Part of a small language model's weights.
Training: a variant of Muon for these matrices, 498M tokens, 7601 steps.
MLP neurons of a small language model. Each row is named by its layer, matrix (up: input weights) and neuron, and shows model dimensions 16-143. Each number is 128 + 24 x the weight over its row's rms, rounded and kept within 0 to 255. Numbers have three digits each.
After each neuron's rows, "fires after" lists the tokens most often just before its 100 highest values on Wikipedia text that the model never trained on.

L8.up123:121103158122140116162107138160170165099150152130079127166078132118154101075089104112125162124146136135149108154062102123125141149161145134148133107132160135139135124102154123102113154125128151110106095139136100132081085095124155086122117113119174133149142127150145089102113126128125102113073128151105162141113120148130156133110154074179131124085128107146083158113090106110121119118141
fires after: "\n", "andidate"

L3.up309:132149155100151135122160113124119157127127123118109127103157164114142128100160090127162088096142088092137097112106137146119115146140129144135094165113123130140133146145141139139136150085086167121098139120107121133159150098111112135131147106108142111143139144136144103093074098145146147192134112140076178129135153136116110111140111162129173113138116157081149124139140117110172118114116
fires after: "B", " B", " w", " W", " F", "W"

L10.up601:121177138141150115124149126104158166109129098139084144121118112091132125139103094137124135115147155113167145150136117111119101106155176112102141170160110134104123086076165159099128128122177125127111140136116126123162152136142165168091172136136144125130098098106122151131150147125119080099085144169145140141107110157137106129117202135156101105110099148111101115131138119111123123172144
fires after: "\n", "f", " Le"

L14.up278:164171119077141150148109147132114117102107125148065135165170123137091122090115127116136140105114158146121135193084104143131093146115113176102148073111130111125133134143163177078172158114130111143140145105159122106085129100090142096097170147140121147159109141170116163112155173130115101102113107121174124148107134126151149136095098131167157108109119142149154110129115168143115150144108
fires after: "u", "25", " K"

L7.up298:157095111107171136109117137160130131127128110142126137147085159111148126096101136106105169108141142147143120128094138133123105144119149087104104127154150102122128132220136101141141103164180142087127107130103131105113168143113185119077095103104122142139153131151139146081115127129146123145120128164140088112102123101112113082152132102149171128120148153110143143098120150162122120132120
fires after: "–", "and", " |", "ad", "i", "D"

L3.up753:129173127104138094126093143154145114147101140113151068148139140123131118152124113115134119159122150169143083119119161150128111148146117125135105137100107148189111173141104136082105102089119168169182147116124135120111100101114115068148127137121108128120155151129131131102133124148126158082141158087112077105124142111124101098140150143120116085152108113121160124117162163115131100151144
fires after: "M", "C", "P", "G", "W", "Ch"

L5.up300:114150151124122135137105147159087115154114138102161097133136128107106087102140149106099147141147122145185115112154149140102136124148130144146137165145112141154174106120148128059110095150128151179116192147150105135133123122134091123086121085085103153092104115139146154131169136164148132149098130126104145100115133157130085131081148170169132082143145103133136121161145109168134120130129
fires after: "P", " =", " V", "C", " P"

L11.up226:124139109125196109122121157150100161154141156157102130126108110130158144113149131139168120121132150133132137144161134127112147120121069130153112120159141137129173109108163122136123088086128146142146146090122117141118138103133141115140075147097126109105115111182147147120092110101132142099120132134111119125160136072095100131123173097097073159143126143112185154140083108139131135092127
fires after: " be", "b", " B", " back", "-", "B"

L9.up668:134084157111110145071169120102162083155115132099114133145144119127103137131140105154123159139092152096131104125103136135160124122129126154174140150173104118134122148140140145115127148126138154149151117134118126116134134118110131131142127153129108133132144137125099124055103164117107151153129106148080103129137144111115054133127129112128140085109103162134107123151148111123112128085160
fires after: "am", "im", "m", "\\", " M", " com"

L7.up154:130089127155136110102116147095133147137154092160140156177111146132147117103132117151179126141140125161159152131139146137128120135073130122109119155126149134109129167102118144113146117153115165116094153120087143134113117123097083104175129125127157153143144141098139123103157138121135099110135121127133108122145190161128135141104140114107167081152104118132151070136108158114137136145131
fires after: " D", " V", "v", " T", " ind", " L"

L7.up750:103106147160142140110114141118159168150121103153130103107095164081148082128137149118135125128150136156095097108155094068166146124154110109123125150126126187115104115118112127183130140151149135134126139096136103127135160135146115101090123099123152116124122140161177154163117114129149148099173152100137134101083130097104105115117124145100167105115085121141121115147135128153114141149136
fires after: " |", "b", "amb", " 1", "ub"

L3.up583:090061122158113110116095110177102126107147158145103117120107136136159142112135139129113133105140111109118094136148097167133102144155116102121053135121156136161164142136119100105121106135129098179117139067155141151175123092156112176165128161134128189104178130107111153116144122143140120142175145106117102116134110110158170127092119112139116151107152110109149120136146111117117104139146
fires after: " the", " offic", " In", " new", "ed", " ch"

L14.up288:130060141134107144118127109119125087115159130119119126137085121115144140115165121120123113151139115138119120124122116157118131131152127133131170129154115126103134127192098109162107124130075120149134153152094136112090135138119155114159106117090102175153097135112137164134154123151087113195135129143136121149141162121130119191091134082149138161133130087124103094113140111159162163141124
fires after: " |", "-", " 7", " 6", ";"

L3.up559:119144149144134141154142159111161143158127165145129114138146118144134149064100104152142119070115146181117110052140097112140117159108180126141139113146147129109115156099113121156127118107140129150139116121144129128181148148144105140141090129117119140124137143130117107104151113146105134082120154111095177124156140110102129085152087127086128119145138154108128135152115106119122163118154
fires after: " M", "M", " W", " N", " K", " m"

L7.up587:125139147123106114120152122162139126107074113100147089105151169105139100137110137122100131125148121141155144193155131155116077197130148134106160132149122090085091135107169129122118108146109102126125107136136141121053118074122141106113158179122141069122144180096139165130125150115128128130159097146115126074117133101143093136152185124135143155077124127111101104153126118135139138130099
fires after: ".", " that", "4", "ole", ","

L10.up118:078158121123132151156148147178110129114147131092087109113137127146127168133100115154111124096123120134136195097113091130122100110100153120144100100168141156114129092108168092105084123146098144128125090151137096115112131081107160136156187146145153130111163151171158105125144175156156146130128098183119141113109117116139122115102103122158082108098139117141099116109108113145164158108124
fires after: "uk", "in", "ch"

L5.up467:125152140097147139123112134175125127150099136099136103138092137137088109160108137061146108124121123136144110149134115134111136130153141196122117117190109090145116088124143120144131118114153133139118172130135114137102127121102126145131133087145098143137138138130121153110173105153099138090128126149120143116143105111132110148116139149121131112124180172100165143116129158089151128149135
fires after: " N", " ", " J", " C", " G", " T"

L5.up156:114100117119168110136141130093132095134159118112164160115138162146114178078135082091132159119170138119133120122106157105076118111129124127112111118138120126164130142140192130142094107097141062132164135134112158152104133172113111158158137101128096162083137120103118107111103148151147116114118130151118106127121119128134139116084157138118135095115132145131126124132134131127138122136135
fires after: " S", "pr", "et", "s"

L9.up284:125131140137129124155147097157108106100097168116138109168075120141147107127141134100130157128127152111117111157138133097109086123146157117127132162106131147118123120159064143153134132120157081094121108128101140111090131086099166156124119139128151131132088135096137128109137062121118133170102113119133134137109125140120142125125122152129143122158108146188126120144113144144127088178105
fires after: "\n"

L3.up273:128101168124099118140093149123122117147138110152113150136148103119124134105152144107135132141127185104177123171126162093119110120170118169121101129115168108105185153144130109155134078072098138154132101111139153134135176105101117140154129115130127139142188079125149090116104156131153103086084095165109133147126136154136134150157124142136116110153122138122136105146119125094123173110163
fires after: " t", " T", " g", "n", " did"

L10.up542:120096148141150096074151127122118108109105113124105105113139154122142129096084109123126077084125116106155080151122134086105115154152117124093125103170163149137149165098123146145156142152131120095141161136122123134138116135104096095169129107094128120128127138159082132155127112153151102133065114154132130131160151175157131155118134161139126123120180150156128133162117124131123172137122
fires after: "u", " O", "o", "on", " Gu"

L5.up231:133056113108125166131190128101155089098117142109155116126135155166162096169119146145117129118080135115124121148161142139119115090147101157132146121103105173108118157111149133108087102116167132158121107099135098153139103130104162172153175121124147139113113147117142116165140121110125114133141114142143118154103135137146171120127131108106145115134122123150107146128191120124146096145123
fires after: " |", " ", "\n", " (", " sim", " un"

L5.up640:130149133138127156103092185130113181155166153150119167096160121133142135102127133132087136105143119116100131125149168110141103103118104137129133143107134114144143127144091145118181098172139129121123112084140151108149128079141108144147152119108103150093148101119096125158168134137140120146129039135160150118129101121119157143073082149161129139132151148136148114149143128150166134126164
fires after: " U", " T", " N", " E", " t"

L3.up546:116084072147132122116139106146164119118122137096134133106135120158107157145122123155148125133123101123129122151081137137141124144123147120147106169132120146128150142115094125138117149114164111114089135092113106103150105138118109154094148133139139202091106145114154145083119146092162169142134099168125121105142123170131143122102113054125114144130143119170146151157105123183086143118134
fires after: " pr", " P", " p", " sp", " resp", "01"

L3.up449:091143111087156103168143147110155070100165111176169105160102131125063050126093093113091133077104140151127159099119164126130096140171148158102154114129125169137124166114167136145122134126149134160117120106138155158127124123142181131140155118131153123121127101122150116107155164108100153149151122115096135139097144116106132089115089133100142144143129161136105119127135109105140142147117
fires after: " ", " un", " gu", "b", " ("

L3.up496:117142134138121113149143095095164110115138123112130137062119130100120127179159119104112140134134155093131111106146101078155130150117129100123142140112135145178083103171106083161159127120105132093144089128126138104159121118101113120087101151117132136120099158140148111169090177135108135134123122129164076151105095137105129128133157146163126118136121123154148160152107145167158119102087
fires after: "″", "°", "6", "′", "9", "im"

L2.up84:106162147141127140155091159102165115132149135127129137122123142089151147132179125066140079127137082112102089115116145134145112130106122109110128073109118123124125087143120152162128130167150138159103093149113103167149106112092125144120136079100135117143133145123093119148077123057110160107099142125117131147133166143145116109148115132150119111110136112137109153182131122154128092109117
fires after: "|", "\n", " Date", "ason"

L7.up748:137100144137106090124098127140109118122122121122087162098169110070137137120098121111091152145123117123145114117111141128131119131119116117123160081125144137155148113170123107149163139090176139150123124110101157127135122150126116186155123163128137139122117079138126133116159120136057161137160153132125121143111129085134111114127152132084133116135157162089119138191134133126091125112134
fires after: " and", "-", " or", " un", " not"

L7.up430:142099144132119132151081147120092184155133092161072159129106115101117121130130144111136082120142137143163123154126145111109102140155119118119094126131152128105146088151152154127120118125115181184146142144117131116087162117151111143140102115093150134141128122141093147115120137114111141104138160121141104120135159095128128079165120121045142150164116136118088131158148096151103149128098
fires after: "-", "–", " first", "3", "b"

L12.up716:122108113118128118131121139125129123106133143160124149068097123155128137126138094134094099106156144100151113118138166117086138151144093137115132167122149106142124143130091135155108123121110124132117139131119108123141103131130126098159106131123150152125120119140119079182112105161165103179130075131082137160109132130156173123122160183125120138147117112151150123131099141099182136157110
fires after: " W", "o", " w", "u", " a", " Be"

L5.up253:116127123120119139106132173177150118158112103098124137123081126100114129141109120151135131098117147112109103152119162138079147133152102102122157124156109105152121051129131162153133161073119104147147128093139124093128120124157143103108170134140104138137151154160150120102144120171138101159099117127134154140143115129184117137103131128138114139131168110134203144119120126115161125089131
fires after: " M", " T", " ", "ing", " W"

L15.up36:157146117116152163183135087084106129134112128143140109081090081108140129106192151135118134128159088147153143149124088139131153118101124161119075106132117107111073169132130118158115119123128108134121101144157195127111065113137121134156136113133096178113145126129124136137122157118109129115136110137115152111148146116123124132143097124102107121143118090083099117117111139169138171120125
fires after: " on", " On", "On", "|"

L3.up486:112157129129128173156098117100108107115118137132130120108139125074080127114119144111151115140166136163143129151111111108127141134097122113152149109115157107157163116120118157142115138125120116117088109112138166082143169139154126118107145167143127139141092139127136121141171134134134127090079107121115139109149218118104108123132149152136106130095080163152135110162145159123178131144113
fires after: "z", "o", " S", " K", "u"

L5.up404:120089155138143101135133112168151138121154093165127144163108153167124099154147121131124161119093125121163112160185124164110128156130100104120128092104088110105131144103133167102120127128144150143133150119141111099125116122087157109101122117119111143133085124106128148152131177119125136133115134093159143149135158164141147047102121124161165138106103105119108134131116118149120158145147
fires after: ".", " |", ")."

L2.up302:136134146115117159143113112169116112156131133107161122117152127132148125114167155080124146096123135100089124152189153120129136103139123108113112134143161197119140131209098123121129105135125118157142135106096150149135144104146176106106137097103136136158123100108132107100111110084101155130151131172114136142143128152088115116122100132154107138099120084117126162081109160131104154132153
fires after: "\n"

L11.up54:127123111092131151163086131116062134128111163118117144124108079127125152173158145116120167121172104128122134190117135171136160129101135155137142148138159164101125142104093145120171137111143120111135121172102122148124149134138182117126120118107132125128091156139154130134132126168121136123082127119136111078149093129143126104064136116113162125140153118102144103168091176174135090109066
fires after: "″", " to", " B", "°", " Be", " b"

L2.up177:139092090145146123131118138139135149125162135133128178146132101108148120115116079116116115116118139135153136172124131136090126147127124112136133134103124139129126105157142163157165110129147118137144120079097121162110114082131176158082129120157134160153108136080138140095106132125103174132160145092145085157121127088136094115141135130173155111091094078177150174165084077111139096160102
fires after: "\n", " the", " v", " J", " "

L2.up530:120122096103151114162183155153147098129138122094151133133115147112124095166178132134098128130126168151109150140130137168128119146121090107116087144104099156128092106157084113121142109106134121150155092089145136126140119102107164112152117114155153100123129135136119078143130165100124097095138139066163120110134151106095122110168133146129136153156102161117126159140129098115130145129143
fires after: " (", " \"", "s", " ", " in"

L8.up766:147157144138116119160162167115121143108146113119145151062112095161134135118124140150135133123119138098125160115159143147103138110136101068063133132127167145105146130158113145125144085088094095135123207147117115107080070133130132146173165121136144104137127098112107114146091154177108100084068107126137155106153111143134155101163131119116126110091139137128128132160112128138133112154127
fires after: " S", " s", "s", " L", " se"

L8.up208:134133152158132128145088145137170136128152119108134128104144129155169134112107112120097139113142174164110130156137128120151089140124140100130124133149058127096124137188086160151158143156121113127133173113150129123112124111155151103086123129124130131115125125118118138140062146180132158121092129120121071130129118123122108115125119144157152121147124132124144122135139134115104134085156
fires after: " m", "em", "c", "m", "om", "ph"

L3.up639:132168135089166137088089131079097136106120157108137120109107113108099133105138115095114133114115134128072085121128130103134124079164163120125157141149109123116128119118078133147113139130145124186133156133164180109110146114134159102110159150143157146175062154140171087121114140112123143121080121115083136134100126161109161141110184132158157171143139139087135109155154127122163129107145
fires after: " O", " S", " R", " K", " Olymp"

L11.up258:147080115116109114131151141126123115120120138129181168077122089136139141100171190065127175137143079108138090132124134124131126131098143111121134109088117148127118115116116136109087128128127128162133097143130131144138097161110112107152141145137149115144104153109134110186128161107144147112145166138133122160142188168113118129167142136106149098117132117148114117110091147168136120129144
fires after: " on", " On", " –", " May", " December", " June"

L9.up390:148131129137159152137183185162120132183162146153129128144127113080113178122169139159135183078125104096153105121128156112155084123124105097107149117150130102105124110156098121089149101133171176158143101117105119110170100145155118148101094102114119119154136155145104160154109105120125152088129105144103152147111126133117158118100109122150134102108103146109097108125157113075141140154156
fires after: " K", " W", " I", " T", " U", " D"

L5.up138:130137116093073117141119093121130140092112093113122133136111088114121131134105146100152198130133171102163088113125111121083129099128119126125140123108161134089155142135122146153150112160162154133109101069159176091144108096111107153152152115136115129181113117183138126117114153139105167149137156105145155101136108087101097138140135122069139125113113133134061120137157127128144104110123
fires after: " and", " I", " or", "I", " D", "D"

L5.up685:121136085129117138128143132172141118123124142123137125134067186203151072138087119119146130122159092174103132144127154103113083132103148113140159152112108115103136182148072119110139111110136139157102146145126141116187125130123106134124136155126130133130165128131094171130159117123133106160140125112097111094151147116127138107136082125102136105165138099156157113183175108129135175138152
fires after: " L", " S", " N", " e", "E", " D"

L8.up498:098118143132135117158151130107127145126105119086092140106128166104166123132147113139140144120142159102130127142121107111098137139100103122143143148165093129094101089169153146120146106179141108132144108126163125116129103128098219114191118140109195140125131143155118117108104142153077168094105130163142154102146136095173097139099163116107101135127197124163147109125096123150119159128159
fires after: "-", "b", "ut"

L8.up159:140093165149103117124117140137159098096123130134126092134100142142159130130155114145151112147144121133115162136126102165130116144119121124111151154110122148114151110151120112132092119098184167142109141124115122138107142126184164142079113122125088134134105144188128084120134048158118122114141124151132142154164136122145132175106120137145177109134092105114111156137118115137140151140118
fires after: "\n", " N", "or", " an"

L2.up173:158140146181160154113130157126144161102058151110140169137099096116142091080078155161109141103121111105139157142101136157138125137140180088115129134128141101090124146106155161115136095073162145134152126094155142096136132112106096088124140145141109150123161126106094106116130127096113104145122168134093138124123106137131139126107128091122080134116141119095152131089146137132127196135165
fires after: ".", " F", " W", "-", " S", " E"

L7.up195:125108144157115124121127138113175122132141144123119156114101095114148112072122165103127150127100154097116149109103123154115162154134149137106120146124136148125111151115187142127155127169155132124153122141121157154113121081119156113111099106097126121123119112116094124118133105103140103103147126126155135091111163111143141083111102133165128139122118107163184133136098106091113139125114
fires after: "\n", "-", "f", " Date", " F"

L7.up592:151108143088142123147121128134117139146139159112145115150064140152108172143131102141115090121124068126159125147074117113148111114157122110132135111165113129161128115099126131116091172109116084175126121159125159133150125115140105123160154118136136110117128119098129090128166093107160179141132117139127107109201143149119123119123117168157138124092140122101175169122133149071143123103128
fires after: "N", "W", "E", "w"

L7.up38:106122117149120157137112159106120114139143141123121135147177132123150120134156152108169099156178115119147126110115074147122096139148102128147145134086117139117197131100113142139120178138142102105100142115122147147152135067115090140126075119143112089123114119119145136127068122106147121153126115128120156176126116148143126118098138137146143108113120108152142118159128126190115125124117
fires after: "y", "m", "om", "i", "d"

L9.up544:139138133126138114131123077140127131096130108113101160091147108123115149133148123121100127142151081129126096137150124150148153138102125122112158114091140092120110180146125113199122111135151101146118100134096223187106123136120089106108136120131143186148143108089124145134120124101122102105102153116128140145172119127179158147151127141107144085176142106137101125112102139162137138133137
fires after: " on", "On", " On"

L8.up69:115113152125133102153127106119115171142115099151154109109141155163130077099117134141116114081158154109126114118145114104142164174127137119118187160116096114117144071121196153108142109147133098140148150112115109125172133160121164080107112136104137127115116144119104137094103154119131154126170089160112097132105130085155102116112110130099076069164122127125134139168152118077109146098132
fires after: " ", " m", "ity", " 0", " des"

L10.up666:092123126140146119142147123097121107153146108183124112141133134161123125118152115132132149099138140181119133127105100135157151103128110131113121157123157203090150138134084157135149111096172113140138099131086132109120170111162120085089142129099170143130152158164151064080113144163096125125124134122076112147103094118119119122143137087122121106142148106145119122122138170146164144138145
fires after: " B", " b", "b", "m", "im"

L5.up711:131113135124071114066114114107124140112138105124132154063137141120099110143160104114098099141144146104124200105133118138131115140125155120134135127118132144129153130132131067120125150095104125172153184097108133132161104144151139141144129185137151100109142132142144115115158134136136171168139110141106178142133138102125156145141140141137093145146079136161136090135139091126146153098099
fires after: " un", " are", " not", "ans", "ex"

L9.up649:094118130111123112094115113153135110094192160165100136145105135122155154097130160125053121104120113102117139118136146107116132097097156116089150119102133124104091130122101118123088079144156126131120151160088132161131120082137128160142111158105164127116159123103123119115133078121106125123149118124109190116156091154136137100104077149100135121147114160137130121191173101115101099129135
fires after: " F", " U", " W", " N", " f"

L3.up506:118129103093119144154109142107128101179140171128125112100102119121139107148144109119128111144119147142194110102166141139124095152108123130153115146096120155178132102135086108133118106153154134144122159127147137169133152098109158096142151106146146146129153098127081134096103126086133090104156156161088134116131139138155106112150115142122084122113085103129133145160132188128126121110141
fires after: " (", "|", " \"", " ", " l", "\n"

L14.up690:120124128129146139089108128134115133114122118117154150093130105107154096135134137158139172131127122133138063149180131126160095148158120116110123116121138131146151124109138092122104145101163112099123116124114117124155109132218075144174106133139108098136122135132095136148165087114130136071112099115105104093143118178141173124129101145112169176148123115106115125142125114144128107128140
fires after: " |", " p", ","

L5.up390:104087102120129145118147111131130162138114120131104142138150172127115139154060157140125173138113119104138146151094144124137095152155102164089118117083139125109103169179087189093147131111104123153112152144136135136154178133149055128103112124093142111155113109118126130137123082134113135167085112140102123124085136107130110110151122113168123085112102104143124136133096099156104131126129
fires after: " contin", " l", " rem", " se", " oper", " arr"

L8.up372:132139162119111122115100160138131079115101084127139083159178081150126141186100122171111116077151125112164154128168104143119134102083116132108121096102127110130166111167111104153154139120113154109126131130081140085105161129135124142108152099121135117168130150117132110140163074132133153155140123148120138091169117157108140149138125143119138135107169126113105131176136153119099097164149
fires after: "ra", " A", " O", " 0", " Che", " Y"

L5.up349:090171111112113126074169121120166089141146137161122113129107128152118138107144136114123155131127140148160125135170137101167132151101101133167137130142120154156121105123082155127153160102101141098116090131157165117171135087136109124101173144128101139127064107182140093133098122129119102157097128131157135115130113078132138119082089139107113161120124138109142097173109104129130125097082
fires after: " the", " The", "The", " a", "at"

L3.up536:155145081135141156164148153128148126110126107111143142171115130122099092156109139101121108103158142144126110158181187152165163135150109103125067146105121131154137114129147098096143106097183123116130159075115138128099156148170132150146139117125170164095119106127120126089140149100111141122133123131157123125122090148139126095141088154146112139143128123136121125122131140113103175103108
fires after: "\n", " \"", "==", " (", "===", "-"

L9.up751:120144094122165184137125130128110108130128098114118107161152185144103102100090124121104118134105100140140142128097144162150125129143129113096135108125121133109098113127117161117121112151078154125094139145110093082117138145136115140122196135105174121129113149127136092091128132111148122202166118148105137111148111129109111115123078133101152147118120120156115155133120109091135140115084
fires after: "uk", "av", "qu", "ent", "g", "O"

L9.up64:094128171136140156117120124169137114132133125150123106107115106118167135168117095129197111109132147133159152118120094096151088081134134150151143102107149112098117117132126102130154110132168129146142094122117076088155143102127127148171115116152111138139112111133124111106217106122103141131116135105105115144162070144153097138112090145185122125117133145117096094143087121097119104180135
fires after: " O", " the", " A", " U", " New"

L3.up202:151141150086118136122165196138141124136165109109113115144141149097121089125141097103076121093164133158137101167121123141142144144125152073150098119160163115178137129137112114089161095145117138146151154122160133119079133133154153138147132102134104096142122096097119170130126136091119071155150166100140122138143158135085086121103109141120101153125091123114117138180117185098102141132177
fires after: " (", " \"", "-"

L5.up701:122076151137159105101138146173131143160120132111142128136140139096158098133087128130176123079130161129142123108132148166189135147079120149148087150126136107135164149128143117138125084112149143153136150081163123125152122137060129173136132134091095115156150096155152094126138124115130123138096113090156100077135104155161144108147141135135114086132129150151121168106141170129111112135135
fires after: " m", " M", "M", " F"

L5.up80:109132112124124089113132164123141166103146078121152156134096121120079131162124146100137095126146114106154125102140117172180120153176086130126126167141175155068143137077128123101159133102120154148108145146138125112129073133119140127107112129147166152102121125131133129161112204159104148090094138139135120119134121153151141160121129067115147129160101120126143183124155184125129190139123
fires after: " de", " Le", "de", "E", " De", " v"

L2.up586:108148149083170118097156148089159115150108113111119118155107115099142125124081160077102140122131146134128148114090102126144143071140128147130125146133139133153098136136122100083137076110124099097167132128077128122114119145137141126146137115159132117143137142096105140129125163128111169137126126127143090164119135098103131116130092154120073123110073126111120147178135126099124090095114
fires after: ".", " \"", "\n"

L7.up463:123082177172124124109119157129164124157125164151137105136150152104119128094097126136116147096128120153153161137103140113156111128128108129153112128142117095148136131087120141158184178138169143128071097121126143111138114109156108125126144087106140156156135148117106100133149085146148130116140075097150106104138119112094146125116138137128136158148123138087135161130148162098134119106124
fires after: "S", " Dep", "E", " M", " R", " m"

L2.up672:138068111126110125170130106108127111117116136129139118121123108119109149118143104172165126110134111159143158149137134149106148132112156148113150067159142129177125137115164120114110126127137137144112136132109144108110141132162113150136070110119153117113111102141100154126117137126118094198128097123143140167139152146106104140095169130106100114147146121095113074127102150082145155114154
fires after: " |", " V"

L5.up352:111175103123126089133160101119146132184151094160149115161109106104119119174106110164129138135131132123123163168134143144122148123105113164163105114120126110127140111129087112107140116133103123164137082096140154090117133106171110092095114130151126168133114146175123112094123116130119134138151133170121185121129142106135144109086110163124138105113126104071150160138150096124128104135078
fires after: " I", "The", " the", " a", " he", " ar"

L3.up408:129154116157125148116115117124173116133144119135139141151110111089147128107170136083129096109114131129125101155166124135108115141132112111085161149136112170118138121170105149138115120119127083151147131126101114140103097096176150127111161150136155135132129104056133150104142071149101155137116169131120151142197135091138131079093102111135113132106118119102096169121112146159141148115117
fires after: "\n", " "

L12.up374:155153146127111134132158142158145100141073210118094147116165122135137111101129111146102124133143107127161133137111095145148082125151128137138172158071136120103085126136147128138131094122116097149168151123113133128152141138090124088095078151141166124135176178126123130114127122154157156095146101141137133133126108131128166126105170128144059100141131122168150085119091136133158118121115
fires after: ",", ".", " h", " al"

L5.up55:116152116124165172113074076121158122115161141085114146111098104101125096115127143101086126127128148164134117091095172107129118136098106112116112125122138119122145192135100098136103151128161122154134124146094132114166110146141139120132107110149152169136087154094119165190157079118142141137108131115131128159142128123106120113130147111152126130107153147113147160091090131101165126085143
fires after: " s", " N", " did", " S", " R", " Sh"

L8.up524:134136127144127105141091122101150159148150150161133127119121143132144121104108124119134143152128159172101131112133107088127156112127131199118132100134119159106115125097128142096156114133105157134120152078113164125171171111116072093118156140097119116143122110139162078107109122163073167113102115164131175131105142090160137104138123117084133149150137128132125116173091135147152144118071
fires after: "E", "B", "b", "g", "C"

L3.up377:135101122161132139133129132130109159135142174145100147090126127114127108135151098155136137121157146125145118128114157140142149077098108196122114093145144148156134166099112132106130082162162128128115089125102145090164126122156155125112128151111107124101124114086152119109172117113132092141147111155136144141160181142100145141163106130108109114155122155128101096145116150139107145102149
fires after: " f", " v", " s", " V", " U", " |"

L3.up656:118138169157146161163128107092115085117111105185113161128123088166127129110111119127127117151127131066114131141116114147113110127118099162095124142156135124164166111141149119144085148123112108116147104095134126086116136149091091113122156137122136083129178148113148119115101125118091080100120115125147163150158124128180130139144143103111119101136136164128180092160128133087191126142094
fires after: " T", " t", " M", "em", " m", " k"

L7.up64:134087107147138150113127158124121168126157145126188112098122147173127144145134105108161125138077095132123103137145109128135134107172135159126145150139133161154149141102104075103159126135160127136126145170133121113128147133106124144140172102116147122130097122147129143137114131167127159115138107144113094122087140126152165116105099089188137120112156154139108095123118125152101106100177
fires after: " D", " V", " P", " S", " p"

L10.up99:138114157143149083130077105170149124129112088176098148136117151106156119112135083173130169155141093154116087153167081144147136140093143087146157116128107156114124142145147105141149121140124131139137115097104111138137168126135118153118083135128161114122109116098137145136139117139111107111168124092125079130133131087145134116142151122088152155087129117088130111086121115147164073135150
fires after: " |", "."

L11.up356:144122152113157159080139092119108108183150187162163108101124142181090122137143117119154154140090130119124107126138098141112156128126091130108117144145096141070094095103137121096136094107170095079130117152104119140138151143116123163137127114150102149122149149128128149121121129125125140173150144115138090122186111082114135109152133126129082135142126104166184114136106139160143114129116
fires after: " B", " S", "b", " Ab", " back", " b"